config = dict(
    num_hidden_layers=10,
    norm_eps=1e-06,
    rope_theta=10000.0,
    init_out_by_depth=True,
    lr_mult_o=2.0,
    max_grad_norm=0.5,
    batch_tokens=65536,
)
MLP neurons of a small language model. Each row is named by its layer, matrix (down: output weights) and neuron, and shows model dimensions 341-404. Each number is 128 + 32 x the weight over its row's rms, rounded and kept within 0 to 255. A neuron's up and down rows have the sign that makes its largest values positive.
A block is one neuron, or neurons of one layer that tend to fire together. After each block is what it responds to, as a language model described it from the Wikipedia text at the highest values.

L6.down187 [102  82 155 156 127 114 141 115 188  95 112 123  93 140 119 173 108 102 147 154 116 179 126  46 166 109 162 104 130 133 174 162 123 143 149 137 119 130 182 106 131 188 189 160 120 168 120  94 131 161 150 151 149 133 136 154 103 156 140 160 159 160  97 131]
L6.down527 [155 199 135 116 113 123 134 111 163 132  89 133 144  94  30 123 132 121 109 130 147 104 122 151  67 135 114 111  89 111 122  82  87 125  70  99  83 139 158 164 106 136 145 151 156 184 117 159 108  99 159 105 139 106 177 105 162 146 188 127 113  74 159 107]
L6.down529 [105 117 132 175 139 144  73 106 126 100 157 139 112  89 173 128 101 142  98 151 123 180 138 104 154 134  86  83 143 173  89 149  96 140 124 118 131 138 149  82 117 133 210 152 132 157 194 137 145 124 140 154 147 150 131 146 135 123 127 125 119 168 105 152]
L6.down1036 [160 105 108 108 154 130 137  94 158  91 140  95 147 146 105 134 115 180 127 191 165 162 131  84 148 125 145 126 135 158 164 181 151 137 103 122  65 142 129  76 113 181 168 156 137 158  83 168 111  88 107 128 106 128 111 175 135  85 118 118 150 176 139 184]
Description: Educational institution nouns. Nouns for schools and institutions, e.g. school after high, College, University, Academy, plus some organization names (team, club, ESPN) and table headers.

L6.down723 [105 181 123 101 156 118 132 172 186 148 175 173 131  98 125 113 158  81 144 125 129  85 104 175 137 110 111 122  46 193 129 150 148 108  99  91  85 136 118 127  67 165 100 122 137 147 119 139 132 137 137 155  96 106 102 157 139 132  71 183 129 158 125  81]
L6.down974 [104 106 149 110  86 144 106 118 140 149 164 172 160 153 124 133 155 148 108  67  92  85  90 140 143 115 144 156 154 127 166 112 120 103 191  98  94 160 133 124 152 116 213 111  87 156 167  86 128 190 126 126 137 190 128 155 165 125 136 113 140 153 145 130]
L6.down1083 [146  82 134 142 112 110 148 137 111 147 138 148 153 109 117  75 104  86 115 155 119 130 147 121 113  85 105 120 114 100 143 104 167 105  81 148  94 182 183 106 126 107 137 144 180 134 143 108 160 107  82 148 102  96 126 195 145 158 159 141 113  80  92 121]
L6.down1272 [131 136  97 153 176 171  93 148  83 106 171 122 102 116 144  83  95 102  99  88 128 119  95 100 115  99 230 151 121 163  56  51 167 170 135 117 170 125 111 156  66 132 152 156  92 152  93 143 164  88 126  72 102 127 120  78  76 156 152 148 149 155 165 128]
Description: Plural group nouns. Plural nouns ending a noun phrase that name a group of people or things, often after local, party or a number: residents, workers, critics, soldiers.

L7.down220 [137  86 147 110 149 148 136 120 161 180 147 117 158 138 123 143 142 161  77 121  80  79 173 120 165 148 155 101 122  98 105 152 106 102 142  99 143 151 139 117 121 103  71 180  41 146 120 117 149 137 144  96 219  96 109 136 141 176 109 158 140 103 184 131]
L7.down525 [157 146 219 138 125  94  98 168 127 147  73  89 122  99  82 102 187  87 154 189 136 119 133 147 152 178 157 151 149 147 125 116 172 113 139 107 163 165 155 148 133 134 117 118 210 105 100 160 146 115 179 151 130 131 134  97 123 146 115 132 134 113  83  93]
L7.down696 [112 142 142 144 140 178 112 134 171 154  95 172 128 152 106 144 134 178  94 120 119 189 142 106 199  88 118  57 132 128 115 202 157 155 109 161  93 153  80 124  69 135 111  94  70  93  79 151  83 133 142 148 179 179 147 130 163 128 135 154 130 116 153 136]
L7.down1216 [ 98 118  79 195 161  83 106 116 131 100  97 140 176 123 108 141 140 162 159 111 112  93 111  90 179  96 123 178 152 117 119 141  89 117 125 148 149 156 123  90 152  91 163 208 149 109 148 147 129 136 198 132 157 101  93 125 158 169  85 133 112 108 214  94]
Description: Month names and lookalikes. Month name tokens (full or abbreviated) opening dates in tables and prose, such as May, Oct, August, plus name-initial pieces resembling months like Jul-ián, Nov-ak, May-otte.

L7.down60 [114 163 131 120 145 140 121 110 122 114 149 144 156 154 166 121 153 124 113 105  94 138 139  78  84 151 158 117 125 121 165 160 169 101 121  57 120 154 100 158 125 199 112 171  89 122 122 178 187  88  82 115 121 193 122 121 101 135 111 118 122 100 172 158]
L7.down444 [121  82 162 201 125 140 151 141 138 100 107 163 109 114 194 116 233 134 155  92  61  92  95 173 119 156 106 117 121 116 131 130  95 116 142 192  83 105 167 190 115 112  99  75 107 195 147 131 142 121 166 154 131 118 125  93  85 117 153  73 138 141 161 226]
L7.down499 [148 127 132 132 188 103 125 148 194 168 125 101 144 117 141 123 115 181 149  59  86 144 105 142 163 152 118 163 183 156 161 142  18  94 163  70 117 123 134  93 111 113 104 137 163 146 172 110 132 166 110 158 122 104 170 141  98  84 108 116 139 127 121 107]
L7.down1113 [ 99 136  94 164 125 157 123 124 133 121 109 120 147 179  81  48  91 127 105 174 196 132 184 166 140 119 138 176 101 153 152 110 100 119 180 160 171 116 167  86 173  90 130 161  85 104  91 118  92 122 122 127  48 126 172 157  97  62 144 130 124 176 161 139]
Description: School and language nouns. Words inside names or descriptions of schools, school subjects and languages, such as High School, Grammar, elementary, grades, English, mathematics, Hausa languages.

L4.down1317 [ 90  90 116 156 158 174 141 128 166 139  94 167 137 136  92 138 166 136 119 116 110  99 134 108 136 162 175 156 127 111 154 149 106  80  85 104 110  57 125 103 114 142 166  90 114 184 157 135 159 138 132  89  96 118  84 114 117 163  89 144 101 124  47 172]
Description: Anaphoric "the" + noun. Generic nouns right after "the" or a possessive that refer back to the article's main subject, such as the group, the company, the castle.

L7.down193 [158 137 101 117 111 118 114 148 108 140 126  89 136 154 149  61 140  71 145 147 117 126  78  99 137 122  99 117 132 145 176 154  94 109 141 111  11 146 103  90 130 108 130 125 123 118  94 117  92  69 168 160 117 140  87 161 150 116 154 139 110 128 141  71]
L7.down204 [ 97 145 143 133 105 155 163 141 146 134 107 145  58 105 184  55 102 142 162 200 143  93 117 140 127 107 100  99 118 138 111 120 120 166 159 131 134 140 105 178 141 135 102 111 135 150  98 155 154 155 168 139  82 136 112 150  79 139  72 162 137 126 178 108]
L7.down491 [125 137  98 111 133 130 137 114 146 143 108  81  98 166 139  98  98  99 183 185 135  93 132 128 144 146 125 107 133 146 184  94 135 139  76 130 119 118 139 144 163 139  94 129 187 103 140 139 153 120  96 166  83 153 151 119  92  70 151 102 164 137 130 130]
L7.down998 [113 102 111  89 134  95  67 151 120 119  99 108 127 141 129 131  77 139 166 126 124  93 143 120 132 116 160 147 105  91 182 116 111 168 172 156  71 143 144 156 139 125 125 150 106  92  93  92 126 109  86 112 164 138  81 114 105 111 131  93 129  88 120 109]
Description: Table cell separators. Pipe characters between cells in Wikipedia tables and colons in lists and transcripts, such as year-name lists, country codes (QAT, AUT) and score rows.

L4.down738 [133 103 159 123 131 142 142 144 170 104  93  82  74 158 145 131 119 134 137 138 115 116 139 114 119 147 103  93 185 121  82 113 112  97 111 141  84 114 102 126  95 115 137 106  70 142 138 152 107 128  98 161 140 143 101 178 106 178 154 158  96 101  92  55]
Description: Date month-day tokens. Fires on the token right before the year in full dates, such as 14 February, March 2, or born December 5, in biographies and results tables.

L6.down394 [ 85 162 108 125 117 125 182 149  99 138 135 139  90 124 128  91 179 137 142 140 120  93 122 165 145  94 135 146  67 125 114  85 125 176  80 128 199 121 143 127 108 153 154 120 124 106  99  81 150 164 135 178 107  86  80 140 138 151 206 141  63 146 137  79]
L6.down441 [107  38 135 120  85 121 116 114 148  41 134 109 142 132 148 174 110 130 142 159  54  41 126 154  44 110 117 132 174 135 103 160 148 128 107 139 163 190 137  76 138 156 118 115 116 111  99 106 101 144  91 165 110 122 127 119  84 173 171 122 155 133 147 128]
L6.down738 [155 119 128 114  85  51 129 137  83 141 155  77  92 102 113 132 174 119 115  63 118 153 189 177 112  65 151 120 103 139 136 116  98 165 121 112 116 143 137 147 182  86 117 105 165  98 136 150 159 148 105 125 168 132 160  71 137 130 126  62 154  82  73 152]
L6.down1298 [150 160 135 141 181 113  95 195 102  95 108 119  91  92 156 154  55 127  88 147 117 160  90 135  58 122  76  90 129 126 117 106  77 118 108 132 117  86 110 154  72 129  73 130  71 147 138 111 134  76 110 193 160  98  70 110 172 105 138 185 215  92 101 142]
Description: Coordinate BOM and table cells. Mainly the invisible BOM character right after the E/W of coordinates in Wikipedia list tables, e.g. 90°42′23″E; weaker on table-cell words (Total formal, Rank) and years after en dashes (1849–1852).

L4.down49 [107 133 110 122 120 141  99 100 120 109 108 172 119 119 130 108  67  98  90 128 129 210 147 159 161  77 160 157  38 198 104 108  91 136 152  56 170 114 178 101 143 164 147 121 118 121 101 131 144 133 104 143 140 143 119 120 168 111 113 151 174 174 114 185]
Description: Coordinate separator character. Fires most on the invisible ﻿ character after the W or E longitude in Wikipedia coordinates, before " / 55.86"; weaker, scattered hits on mid-sentence function words like also, on, these, of.

L4.down492 [141 190 129 125 152 142  82  89 134 148 130 166 105  79  86 122 101  89 150 142 125 138 125 108 130  88 161 146 150 123 100 116 108 107  84 170 161 157  50  76  96 166 133 161 146 152 105 153 113 126 179 127 173 141 107 167  80 121 125 146 174 210 134 126]
Description: Nouns for groups of people. Plural nouns and suffixes naming kinds of people, such as sellers, teenagers, Hungarians, participants, and percent signs in demographic breakdowns.

L6.down44 [133 106 154 154 160 147 129  97 152 105 134 189 111  97 144 128 173  85 102 128  98 104 141  64 132 157 132 161 133 152 116 120 115 110  72 127 113  97 127  95 155 124 180 147 165 176 151 170 144 110 124 101 165 125 136 101 149  79 115 111 159 143 178 167]
L6.down112 [101 121 124 112 108 189 148 147 131 167 105 149 142 137  91 117 172  93 127 109 130 145  74 157 102 105 169 174 110 146  78  83 144 163 158 132  96 110 109 129  98 154 112 115 161 147 122 186  94 171 107 110  99 160 163 116 106 130 148 172 143 142 131 130]
L6.down1221 [ 71 131 124 162  69 142 112 149 109 147 117 165 138 175 140 113 156 209 134 146  47 115 136 111 141 153 141 126 137 113 106 106 184 127 142 109 178 101 137 145 201 162 149 135  84 168 112 127 135 158 142 109 147 154 116  95 172 130 151 107  96 137  73 115]
L6.down1331 [115 141 142 128 152 146 140 144 128 130 161 152  83  98 165  82  97 125 113 133 105 141  92 140 132  79  98 146 151 115 161 111  86  66  78  72  36  94 138 148 126 119 163 118 168  87  85  93 117 126 183 161 103 145 168 107 121 164 143 200  84 105 113 141]
Description: Sports competition terms. Sports-article tokens for competitions, stages and results, such as playoff, Cup, Division, round, and score digits or zeros in match and stats tables.

L4.down470 [181 103 120 119 111 155 137 162  98 188  90 108 173 106 130 125  78 160  92 130 115 104 165 132 154 102  61  96  66 167 166 108 113 110 138 101 108 129  73  65 116 165 147 141 146 140 144 113  73 138  91 102 173  85 123 155 137  75 155 147 125 188  92 126]
Description: Foreign name starts. First word-piece of non-English proper names, mostly personal names after a first name or in tables, such as Z(abi), As(if), Hus(eynov).

L7.down236 [ 58  96 157  96 113 152 126 117 126 104  94 151 112 103 127 160 143 165 113 172 123 173 117 150 111 114 161 183  63 136 136 116  56 102 155 168 122 126 120 144 122 124 148 178 132 130 162 133 139 167 107 168 132 154 152 122 105 106 170 147  86 146 127  96]
L7.down415 [153 116 151 107 129 100 120 123 113 175 175 167 163 109 113 154 130 123 108 144  83  93  81  57  54 172  78 111 134 122  55  99  95 104 178 146 173 138 139 154 124  76 133 181 191 157 164 130 131  93 159 170 109 148 143  90 169 139 173 107 100 119 170 113]
L7.down428 [ 73 110 145  81 131 192 162 107  86 123 109  95 104 128 186 129 129 156 151 145 114 166 119 130  93 138 206 135  83 138 145 106 120 114 172 124 121 149  95 157 139 101 130 154  90 117 142 132 126 173 139 170  91 105 167 138 110 153 179 140 154 178 143 107]
L7.down846 [110 211 173 205 138 174 115 131 142 133 168  63 138  86 159 179 140 132 114  74 121 115 102 160 148 141 111  89 143 120 132 135 102 135 191 102 120 184  61 171 161 156 113  44 148 108  89 128 201 153  90 118 146 113 126 108 129 163 171 127 143 103 110  90]
Description: Organization name endings. Final word of a named organization, team or group, or a generic noun for one, e.g. Whitecaps, Records, Football Association, the club, party workers.

L7.down24 [136 137  49 141 113 128  86 115 154 107  67 101 143 102 180 154 114 145 154 113 121  74 143 157 129 148  87 106  67 113 114 119 179 214 138 105  99 118 120 145 104 108 157 111 173 102 101  80 156 137 184 150 168 118 118 135 144 135 100 103 133 143 170 103]
L7.down382 [156 169 132 120 156 104 121 159 125 135 115 157 162 124 132  75 171 159 103 161 165  80 127 132 161 143 185 149  94 168 189 156 151 148  67 143 157  87 110 167  96 167 123  53  98  67 124 159 115 111 153 124 168 167 104  59 132 177 115 109 134 211 140 177]
L7.down508 [ 88  95 105 186 146 127 140 151 127  86 126 130 171 128 178 181 159 146 157 140  97 125 132 165 135 120 140 112 138 143 156 143 102 108 149 144  95 101 147 114 149 134  53 129  90 146 187 181  70  90 149 107 124 151  95 114 135 158 118 121 144  84 141 190]
L7.down1041 [164 115  77 146  93 172 141 151 132 131 142  54 194  86 153  85  70  65 129 172 150 147 118 113 130 141 104 178 107  84 131 133 148 149  88 165 132 103  94 143 110 167 163 134  97 109 181  90  97 166  89 127 149 156 154 100  86 169 106 151 114 156 138 147]
Description: List and table item starts. First token or word piece of an item in pipe tables, semicolon lists and parentheses, often names or abbreviations, e.g. DO(V), HR, Sy(ria), U(.S.).

L6.down19 [110 153 150 131  71 131 138 172 147 104 161 153 151 157  86  54 212 107 149 146 173 136 198 165 106  69 121 122 117 157 164  83 107 121 105 123  81 102 112 132 135 116 125  95 136 162  99 190 145 101 137  56 146 106 118 168 142  76  59  88 134 149 107  91]
L6.down679 [117 139 116 148 145 148 108  94 136 140 111 112 119 135 100 114 109 102 136 128 119 107 109 115 122 117 119 139  71 161 108  76  42 108  98  96 141 144 133 126 128 135  79 156 119 157 164 165 115 141  88 154 116 123 148 185 143 105 182 116 120 192 146 170]
L6.down791 [ 94 149 131 113 131 224 108 210 111 158 132 120 134 123 129  96 145  88 118 128 117 143 159 104 113 168  66 145 160 113  72 151  60 155  92 162 123 196 107 123 134 158 159 148 111 140  89 123 135 149 141 151  47 126  90  73 126 103 109 115 127 151 148  78]
L6.down1255 [157 153 164 120 104 176 108 133 137 109 106  75  90 164 132 117 150  84 166 152  90 193 135 118 101 123 113  75 117 137 104 152 173 151 137 148  89 108 224  89  95 157 180  80 113 157 102  44 143 127 155 117  87  99  97  89 169  94 158 146  65 111  77 180]
Description: Repeated subject name. Final token of a name or noun naming an entity already introduced, often a surname that starts a sentence, e.g. Audrey, Lyons, the ship.

L4.down1315 [130 126 146 153 134 135  86  82 121 142  90 128 140 133 139 181  86 150 162 121 111 143  91 128 177 116 130 137  93 163 135 106 144 149 100 123 151 183 136 113 150 160  57 136 119 178 117  94 133 185 152 216  75 138  87 139 133  86 165  98 146 137 192 133]
Description: Sport category words. Words naming a sport, event category or division, such as Hard (court surface), WWE, kg weight classes, women, singles, soccer, often inside results tables.

L6.down351 [ 73  99  71 135 148 120 149 150 113 111 152 120 154 135 144 130 102  95 155 100  79 126 130 123 107  84 143  94 147 133 183 138 158 169 147 110 140 135 140  99 146 124 140 142  78 100 200  78 121 161  75 111 191 129 128 100 194 126 131 163  70 138 134 178]
L6.down739 [106 122  88 187 152 191  81 155  79  63  92 142 171 146  61 163 132 153 138 101 151 134 155  52 193 147 171 153 124  71  96  94 105  96  91 134  90  84 161  46 124 197 133 159 133 143 138 108 104 101  77 106 168 118 130  89 146 165 138  98 128  94  81 139]
L6.down849 [121 111 108  84 102 108  84 205 115 161 125 104 119 114 109 127 116 138 155 126 144  98 122 190 126 222 148 123 117  80 159 145 158 130 171 143 167 172 117 183 124 129  92 115 171  93 104  66 121 150  75 134 123 114 119  89 128 183 156 163  99  85 144 139]
L6.down987 [136 176 108 124 111 128  87 172 137 135  94  77 117 118  78  86 136 119 146 186 217 173 157 137 139 127 179 126 157 110 109 141 130 179 168 128 140 170 126 171 120 145 124 160 180 168 113  77 125 122  88 107 156  72 186 177 107 109 122 199 102 155 151  97]
Description: Month names in dates. Month names inside full dates, right before the year, e.g. in July 1953, 11 May 2016, October 14, 1994, plus the day number or comma after a month.

L4.down529 [ 67 106  64 136 165 110  71 165  94 120 203 113  87  51 103 121  95  82 183 168 151 111  62 110 131 117 114 104 142 159 103 117 104 146 111  50 113 155 147 114 105 103  85 155 148 144 124 136 162 122 151 148 103 181 144 123 127 119 191 118 164 117 120 120]
Description: Table cell separators. The pipe delimiter closing a filled table cell in Wikipedia markdown tables, after names, numbers or dates, such as 351,350 |, Gwenda Thomas |.

L7.down337 [ 63  50 193 142  78 135 150 107 113  80  97 147 144 133 116 109 106 116 166 155  87 151 111 138 187 175 162 159 142 169 181  85 151  79 145 109 115 117 159  78 162 146 102 125 149  90 154 106 112 119 178 152 122 165 108 108 121 196 116  62 150 125  88 124]
L7.down650 [119 176 152 183 143  85 189 119 192  99 169 127 163 149 109  74 100 148 143 127 101 125 183 112 155 151 111 119 118 104 187 121 165  54 164 107  82 102 179 100 150  69 132  97 116 152 168 116 113  70 108 131 134 106  88 132 105 113 151 187 179 171 147 171]
L7.down732 [111  93 106 124 112 157 119 140 167 143  79 151 112 136 118 158 133  56 101 142 115 166 153  97 116 125  50 140 133 109 108 194 120  91 155 107 135 137 149 121 134 132 114  90 174 170 123 196  74 106  97 153 101 131 169 116  91  90  44 118 104 106 109 137]
L7.down985 [131 191 153 141 142 109 112 107 108  69 133 133 100  98 125 108 189 126  92 131  99 137 133  89 173 124 157  96 128 128 118 164 187 172 131 137 156 106 106 145 159 143 147 227 127 149 112 164  69 131 157 132 107 135 149 173 118 121 130  88  93 127  83 101]
Description: Event and institution name ends. Final word of named competitions, awards, charts and institutions, mostly in sports results and tables, such as Open, Cup, Games, School.

L7.down692 [161  90 110 127 100 186  99 148 111 160 134 137 137 102 165 110 119 172 110 149  95 134 150  82 142 158 127 101 155 137  86 168 206 142 106 117 119 117 151  97 128 118 128 117 162 133  81 122 105 160  82 112 147 159  72  98  89 115 195 130 132 113  62 181]
L7.down882 [153 140 114 151  84 148 147 124 160 137 152 157 111  68 121 196 121 164 130 169 103 150 134 132  73 200 159 110 147 143 121  98  69 113  65 108 111 112 172 157 128 134 143  40 103 138 105 178 122 136 147 137 143 144 132 107 128 110 125 159 103 137 153 129]
L7.down891 [107 110 116 143 122 165 120 142 202 100 135 100 129 142  75 143 142 148 130 130 120 139  70 119  96 178 198 124 158 104  63 124 154 107 200 176 118 147 130 157 121 106 131  93 140 180 134 115 147 115 112 157 116  86  42  96 125 137  93 153 163  65 149 198]
L7.down893 [168 134 116 136 112 168 155  71  80  97 121 168 129 117  99 140 105 144 156 122  87  78 112 145 113 172 161 116 207 129 112  94 129 118 136 105 128 150 119  97 104 158 110 145 102 130 119  60 113 179 152 110 117 109  95 121 148  87 132 154 168 193  74 118]
Description: Subject noun before verb. Last token of a noun phrase that is a clause's subject, often repeating an entity just mentioned, just before its verb: the frog compressed, this version was, Azimi had.

L6.down28 [157 115 179 122 120  62 170 124 112 142 202 152 119  87 110  79  46 113 139 122 207 128 109 120 137  86 147 172 159 148 144 130 174 123 138 113 132 137 132 167 187 162 112 141 162 185 122 119 134  70 107 133 133 122 128 129 108 130 114 175 159 174 105  62]
L6.down145 [ 77 190 187 117 120  83  97 133 145 158  70 150 163 105 125 136 114 114 179 119  96 156 112 148 212 182 154  82 198 106 109 131  62 188 117  80  87 142 104 106 140 114 123 119 123 170 147 152 112  94 162 144  98 116 149 162 137 123 163 103  95 120 160 154]
L6.down525 [ 96 149 138 147 137 169 160  64 140 181 108 185 125 174 102 107 173 161 117 121 192 164 119 121 113  97 134 159 121 177 139 114  44 110 107 118 141 148 130 191  82 139 159 105 143 148 173 136 126  78 128 147 119 116 138 155  74 130 101 111 120 125 100 120]
L6.down684 [ 71 157 128 105  93  95 156 151 182 179 171 114 154 163 147 165 100 112  82 192 147 130 119 183 151 106 116 120 112 149 169 184  93 124 154 100 108 147  99  78 147 155  98 127 160 131 139 114 118 152 128 130 136 156  83 179 162  72 133 161 110 119  84 142]
Description: Word-initial vowel fragments. First-piece tokens of split words and names, mostly single capital vowels such as O, E, U, as in O'Neal, Ooty, Eminem, Oversight, Evesham.

L6.down146 [106  90 154 117 144 121  62 127 144 143  97 114 115 134 124 135 163 157 111 140 156 103 139 153 100 127  98 167 123 102 141 112 131 139 158 125 131 141 118 133 143  71 167 149 126 113 143  99 120 164 140 104 101 122 118 112 102  89  63 141 144 175 108  94]
L6.down346 [133 113 134 113 167 134 174 137 148 136  91  83 126 153  71  95 132 136 121 141 122  96 113 165  99 148 146 191  74 137 116 101 147 113  95 122  89 107 102 137 122 113 153 196 133  66 109 133 157 109 121 133 167 105 161 154 114  71 128 137 148 159 110 163]
L6.down862 [141 118 151 103  97  59 149 165 139 170 119  99 101 127 104 128 115 156 150 110 101  76  87 117  93 130 108 181 191 136 181 105 121 150 150 218 158 129  86 120  54 129 138 139 143 125 146 159 159 179 136 156  86 161 109 121 119 147 115 136 146 203 125 107]
L6.down891 [120 160  25 188 107 167  57 125 213 107 102 119 116 108 123  86  96 134 149 124 136  60  32 117 141 102 136  94  45 101 140 109 179 192 158 118 112 132 119 155  58 133 123 162 141 139 165 164 101 143 138 135 149 124 150 110 160 174 128 133 117 134 166 123]
Description: Field separators in lists. Commas, pipes, colons and dashes separating fields in tables, lists and dates, such as the comma in January 20, 1990 or the pipe between table cells.

L6.down391 [112 119 110 122 178 162 110 103 159 138  98 142 116 100 115 120  94  87 125 125 133 116  78 165 137 168 129 148 225 132 179 128 153  69 157 160  79 136 140 231 106 216 217  94 120 118 190 139 145 129 116 115 125  79 162  88 128 118 131 107  29 197 128 128]
L6.down672 [125 148 158 112 125 134 101 183  77 121 102 139 116 159 109 120  91 194  63  26 104  50 136 120 103 172 104  96 100  96  96 131 137  95 141 146  89 140  79 164 109  64  83 140 106 154 118  54  74 128 140 143 125 191  56 115 139 119 180 138  73 128  98 100]
L6.down989 [129  70 170 135 150 113 180 140 131 128 101  79 176 120 155  63 171 172 109 128  93 112 129 113 167 111 178 120 114 130 140 136 175  93  76 118 124 102 124 151 118 112 184 141 115 179 127 121 152 108  86 114 155 188 132 144 130 116 110  53 140 128 131  89]
L6.down1034 [166 137 131 147 124 115  87  79  35 149 191 160 119 149 129 147 127 161  86 118  99  94 157  87 135 157 148 143 128 186  72 127 152  84 154 206  95  84 127 147 120 124 160  78 157 190 152  83 158 155 149  65 131 163 144  97 127 100 134  90  95 134 151 123]
Description: Team and unit name endings. The last word or piece of a named team or military unit, such as Lakers, 76ers, Predators, Brigade, Division, Marine Corps.

L7.down454 [137 109  74 114 145 140 125 120 118 110 149  78 136 185 146 112 203 164 131 125 144 117 159 202 182 161 159 134 152 136 113 132 144 105  93 136 133  85 134 154 139 161 133  99 110  78 103 140  59 138  79 127 146 161 119 157  74 207  90 141 148 167 103 127]
L7.down483 [ 99 154  91  98  96 139 116  90 168 166 167 137 131 118 129  91 124 144 118 126 153  82  76 150 137  99  91 130 146 120 116  90  55 134 138 138  81  74 123 115 123 151 161 105  79 124 118 110 152 114 170 162 177  69 126 119 119 128 201 147 131 130 162 154]
L7.down655 [176 160  97 175 157 174  93 143 130 184 156 153  85  87 103  89 141 119 124 121  85 118 130 168 173 109 101 194 136 126  85 107 111 137  86 136 183 144 153 114 150 141 110 120 107 181 148 195 109 162 165 133 135 157 196 131 131 117 144  98 120 131 124 139]
L7.down967 [ 84 166 142 130 131 116 128 131 148 132 114 119  93 117  89 130 147 125 136  70 157 123  49 140 110 112 133  82 100 129 148 121 144  92  71 110 111 113 255  86 109 118 161 140 166  98 147 154  59  83  91 161 124 103 111 120 232 123 155  97 155 105 117  90]
Description: Human group nouns as objects. Nouns and pronouns for groups of people, usually the object of a verb or preposition, e.g. warned others, reminded people, listeners, visitors.

L4.down152 [132  83  94 100  56 106 116 164 101 109 154 134 119 157  82  73 135 108 144 142  60  99 178 142 151 102 116  86 140 129 136 177 128 123 136 129 156 150 124 197  56  91 164 159 119 115 126 147 150 164 138 129 109 158 139 113 150  73 158 104 137 130  99 109]
Description: Token following a proper name. The word or number right after a proper name, such as v in case titles, goal minutes after scorers (Cook 43'), and High in school names.

L7.down740 [ 78 109  74 104 113 141 183 144  98 116 122 135  87 147 182 130 164 126 120  79 222 114 182  68 121 166 124 210  85 174 123 144 166 125 184 115 114 149  90 176 149 120 153  83  66 123  69 152 137 117 117 149 105 151 166 129 138 152 146 142 115 101 106 126]
L7.down768 [102 132 129 110 139 160  82 103 127  83  89  98 167 139 104 191 189 168 192 147 143 128 132 143 110 125 166  84 135 123 119 154 111 129  61  41 137 146 140  98  95 107 116 234 115 142 138 172 122 103  81  96 109 145 106 138 129  95 122 152 131 208 101  68]
L7.down779 [146 104 121 100 140  51 104 171 120 114 148 132 165 166 198 163 106 142 140 144 117 174 123 147 141 197 158  80 114 136 209 107 152  74 144 107 162  85 176 120 161 201  97 110  84 102  46  79 108 124 137 110 132 139 142 151 179 108 140 119 129 110 109 204]
L7.down1232 [125 184 159  59 115 116 169 126 111 146  94 182 111  85 157 128 141 111 171 133  76 188 113  80 175  84 108 144 120 135 144 153 132 175 166 133 127 116 181  83  98  91  78 127  92 134 173  75 120 158 105 139 198 146  84 134  95  74 106 123 124 121 144 127]
Description: Sequential table entries. Cell separators, dashes and column headers in wiki tables and lists just before the next item of a numbered series, as in Set 4, 1967–68, | 40.

L4.down774 [105 142 178 105 145 118  88 186  98  98 109  93 175 128 140 160 101 111 116 138  84 131 170  92 124 147 147 146 154 177 159 139 159 132 111 105  82  98 126 126 152  90 152 130 151 119  69  54 163 200  77 177  93  98 162 146 127 120 100 170 121 157 115 190]
Description: Institution name endings. Final head nouns that close multi-word proper names of organizations, venues and awards, such as Awards, Theatre, Arena, Party, station, Association.

L7.down250 [138 167  90 129  92 109 158 193  78 109 137 103 155 159 102 137 144 101 104 182 173 112  71 181 162 135 158 110 115  97 185 170 173 126  78 169 107 135 131 193  88 128 121 129 133 119 156 191 141 133 114 159 111  88 125  83 132 161 143 115 165 134  97  50]
L7.down278 [126  54 194  91  92 108 100  70 100 144  94 133 175  92 115 123  83 137 143 178 121 168  86 103 162 141 124 153 124 126  90  86 164 133  68 123 150  55 141  84 112 146  72  99 100  86 165 155 127 173 158 133 101 121 132 119 127  80 157 124  97 112 162 169]
L7.down463 [168 181 149  88  81 130 110 147  73 208 119  82 153 125 135 188 130  83 141 109 110 130 109 163 153 125 114 120 129 160 149 186 154 171 139 164 151 114 151 156 176 120 100 131 100 128 102 111 151 115 103 160 148 161 174 189 136 207 153 107 130 101 139 142]
L7.down610 [134 120 120  92 156  91 118  90 137  75 139  97 143 117 125 164 104  95 114 149 164 170  84  81  70 185 124 128 130 160 104 113 118 152 155 193 103  93 119 123  88 119  87 106 172 132 123 114 122 104 135  86 143 116 114  82  84 147 159  74 183 143 105 155]
Description: Acronym-opening capital fragments. Capital-letter word pieces that begin acronyms, codes or compound names, often after a hyphen, comma or table bar, as in N-AS-14, CSSA, WSOP, MeV.